python train.py --vocab_size=2048 --hidden_act="relu" --bias="none" --init_std_o=0.0 --optimizer="adamw" --weight_decay=0.097
MLP neurons of a small language model. Each row is named by its layer, matrix (up: input weights) and neuron, and shows model dimensions 0-159. Each number is 500 + 50 x the weight over its row's rms, rounded and kept within 0 to 999. Numbers have three digits each.
After each neuron's rows, "fires on" lists the tokens most often at its 100 highest values on Wikipedia text that the model never trained on.

L5.up10:570491534460450453421446487574435472530463450452494466560484456437462482521536491418476483534516518509443485495452611529497567454508527534492437522463515498493506453497542587439487505530505459501549490473623430533514637517514564543485560521439429477512454501485489446505551553462487551566556466513445503496464440535501436478535533462333482536414485389506525525574381575471451521534500517472564433457597536590457413487578490407409495547544424398441499499563512439471513562490510497
fires on: " N", " n", " st", " |", " St", " G"

L4.up8:534567601525469493510492434500525482591513432477557388529483551538512476512488507461476493513571541450586424434544527497478461597542579527453475572511505495443528527513497514462554467578544485508412489449504608536431482534400503546461561485504535580514447535484494507498566468602519514480436489517441526465413473577561557501507448455512424433515481447625511408528468595596531514391483569555507431589440388499584525502459488442418496513432507521458450600520524493489530478525504513
fires on: "ens", "em", "ans", "ess"

L4.up361:520491481483378540467548532454445462523471523521519439451496537547530500521445491497457499489454483485521378538597524532507540534494492550501437482516573530456592470495572511523463447540541481586540480497538674543556571611520489512497473457497496484565477522494485522531581539602476575439537561501471511389445598471573484463465623569449411407444459521520502472555472596498522534528531499463546416514406488492493395403513509517476552489468494531562533461519485484516450604584483448
fires on: "ian", " Christ", " known", "ese", " music", "ican"

L5.up265:535538558501477510463517579495572460452488459491448474558447463509485508539462428456359414431512480526450577546521474600422541482511530428537501478464483526567512368474509535483577512430478498527519500611530464505507508541508477572407572551538386508521526505516452515518542544481518473488574482550494473463550525491540500579500486571501493495450457490460515359587522528463517567520410437543533533444445486482426521552622558559534471471458494369445535540545501484543365535554527563
fires on: "ause", ":", " such", "ile", " located", "itional"

L4.up469:489449502503524536474467526494447450541468519499543478530496516510508433452513497427492509557567463488492530498503533499390483587419475526521419564537506536530487539506551477418501486557415449523571428539515585401608520529467423515458482482422533421475453542459458552513506513511459461421479436512541564510499539552534552593514454417388530470458498452470505564544507479537482460472465488523563497495629628593530504346564407394509501556437425499503513478548452463554555532462408568
fires on: "s", " |", " S", "ts"

L5.up637:503503564460488458536442482410514490542462553524458521509523402490547479464554520480551482534543546498509627481526574507448630579589531468446478480508526569457519421488588556553511466458510434585416453445515483508573553559484475413469515491448464544484472485472505564505530557464495554474513526575516462493417550423569562466508500450531557526472522448593616379525478565472466561479420480618540428531553369524539474474508451536430474493497544528429600569572475505514502513521524505
fires on: "os", "es", "as", "ther", "ately"

L4.up209:492537462501484528468430502477541443505450506466522497463489507409511429516530435498508471542413409458566538477457513494498545543578559356498362473557447510463619415510540623462426495536429542518507491390483458411528510491500493576420489555435382519492462506475486431491516559468511527451505457538517443531599508506461615550468532478471386517414428495545498508473410509536480454515404504501503457552550581506549488472537502429509485501547475525514386500528487514415516502497420519
fires on: " rem", " ord", "ous", " ob", "ced", " made"

L5.up629:481492622534538601531480386481497489452485555491475457448428534481387485468511555583529486520467547454397442545505476530440494549457526572526480426493574522377510486469539504459449416435516482562458482548614438504448414495531579537468541550514463511541518501344465434465519522493446498521548550533414518505503508523539458544664591519480486534446504520570522509512579513609386440463560443450493482520542575488507517504518497482508496445480458480497497456555422469516474499455515456
fires on: "il", "im", " 15", "t", "re"

L5.up96:494435640466513467519496512374459482550447506473487557491483481495501476481490486362520453467557533542502464570470591487464528496562517565481457481468576522449478494498573463543464472475464500521493507530651476528552482453439472459435524481494580596500494439467482440538522496597539539534471566551519412433525444454584422584509514537452392514453467484522484458570517621488467457538431474549572460545482436449480523483479531455461593484586418589450398490578568453485520504514527485
fires on: "ius", "os", "and", " life", "ir", "ort"

L5.up456:616444537476478586513416413601554455567537456490486530481545420436523448564619492413443474534511478527504452395429553465417523554512497518504509369498396511519503495468543468586548519490552430469487387592443567530489502560470408490402542545412529453472514517484541528457495544490492450452587560567479420444494540391583464524528488547515485424500486515494518482558510509472464497471487460495482578540504536508500489510617477463487468399519442512507557497445531431478475479482493479
fires on: " un", " en", " En", " Un"

L5.up243:498477408481453552434525543509471457455566510479520561451490544489489455557506495383429543486495491487619480411581485541503510607587546606417500533484510528524482506528542560588647494465474526523569518533519538487534531579512433527544562436498540443551429586452487493412571649418517490537531459559435543445515495456476532591517486483415488397445466459508513482553550537515525461456529470508599547484478552518528513436598488469427492409510491508532508459501591491493485497500449485
fires on: "|---|---|---|---", "|---|---", "it", " sc", " place", "ate"

L5.up170:571477553517468578487429466389531463514457526504484367542504533495555564537576462473431464545551538418490553446601511501470583535499531521540419495564473515531514520500518512515525430548545470587439521479554545415521497580452567570488539542421551499492461533503513471444628513507506655429493459495502508460447525576465543558605506509432512503516495471545595521571435553524555454523470551461511497455526459607546482509498419408401487522504471463519457552526407463403496503461494515
fires on: "ten", "s", "les", "es"

L5.up386:532593520428536505457450449417478467522488432490521438519493575416468527539477502474431505457486441597523459541599512522544582500494506648613441468497558553515542461586528464474523396468415468511535514579576459603521506557486467545552530539475558490545518615506460432523503545513484611477540487480435467474558467613496457519457489550449531423457434433551504486584426530498519536448543525566501512474513513478485571506521440500420509524476485458573467468540435474416529568580452557
fires on: "ri", "6", "r", "8", "ra"

L4.up51:473468518441490516451530443429402448553363580494473468469477501531558504486471535391417520528504618450487523517581511554453542506596443534517504458457520500488551524465587506580508472531547461483469548437545488372491489490486405565508529445517465551524450547480496493484607494516446449477628601543526577461453459610509529483623494494423466413446485469520486452451516497483401530506520501503537474484473478533516558559528457584437508483522531447479529417522450470464370491522501546
fires on: "ol", "oy", "use", "ell"

L4.up430:501562462451474529479430518467492462531524427452569491455525500474480433514476518461517520602513433349432448537546525568492394542507568606513509449516540506464542593445532505448480487467491446477440477512609507596531617518439516529478477532563484521473414467469563508420557522499400517511470457474496438502565491509501479567422506486443507514417425515585503489460456511534525495429588539560526412602478458536456416498530487538485524387435569517461450477488562513508486445398555412
fires on: "ue", " re", " Me", " Re", " Comp", " March"

L5.up32:449541586374504407571522506496481445500442428472542529459473443490553519451497385546587404559516449407444536557613656466467544565538521509447482485479487499514565435551549522464449458611535487553451441548470434556519443445539465523431481449487442525488430538476477489485479548481425508491526537499416432509521506503559508488529545528413480513499485434554537510480498495522496543540469511534445624501623516527499499505535508546465494488533460439492496594554515398478384493470560543
fires on: "ig", "od", "ous", "ed", "b"

L4.up196:570488550421446604498454411548470463556440443549589454579454443490544419505494483497586417540442476512464452407429518484526602588462512498579593500535585491499536433521601469533528359476570445470518425507536436507420501492473552476525485530402423535481457554507511485525521500497466525535557545498510562453467557477446531450468551624564540443576493492515566436425491485584461491454485418467517608488549474532444514507516467523488518502462510499497478434474514475512549482588529560
fires on: " in", "ast", "4", "her", "5"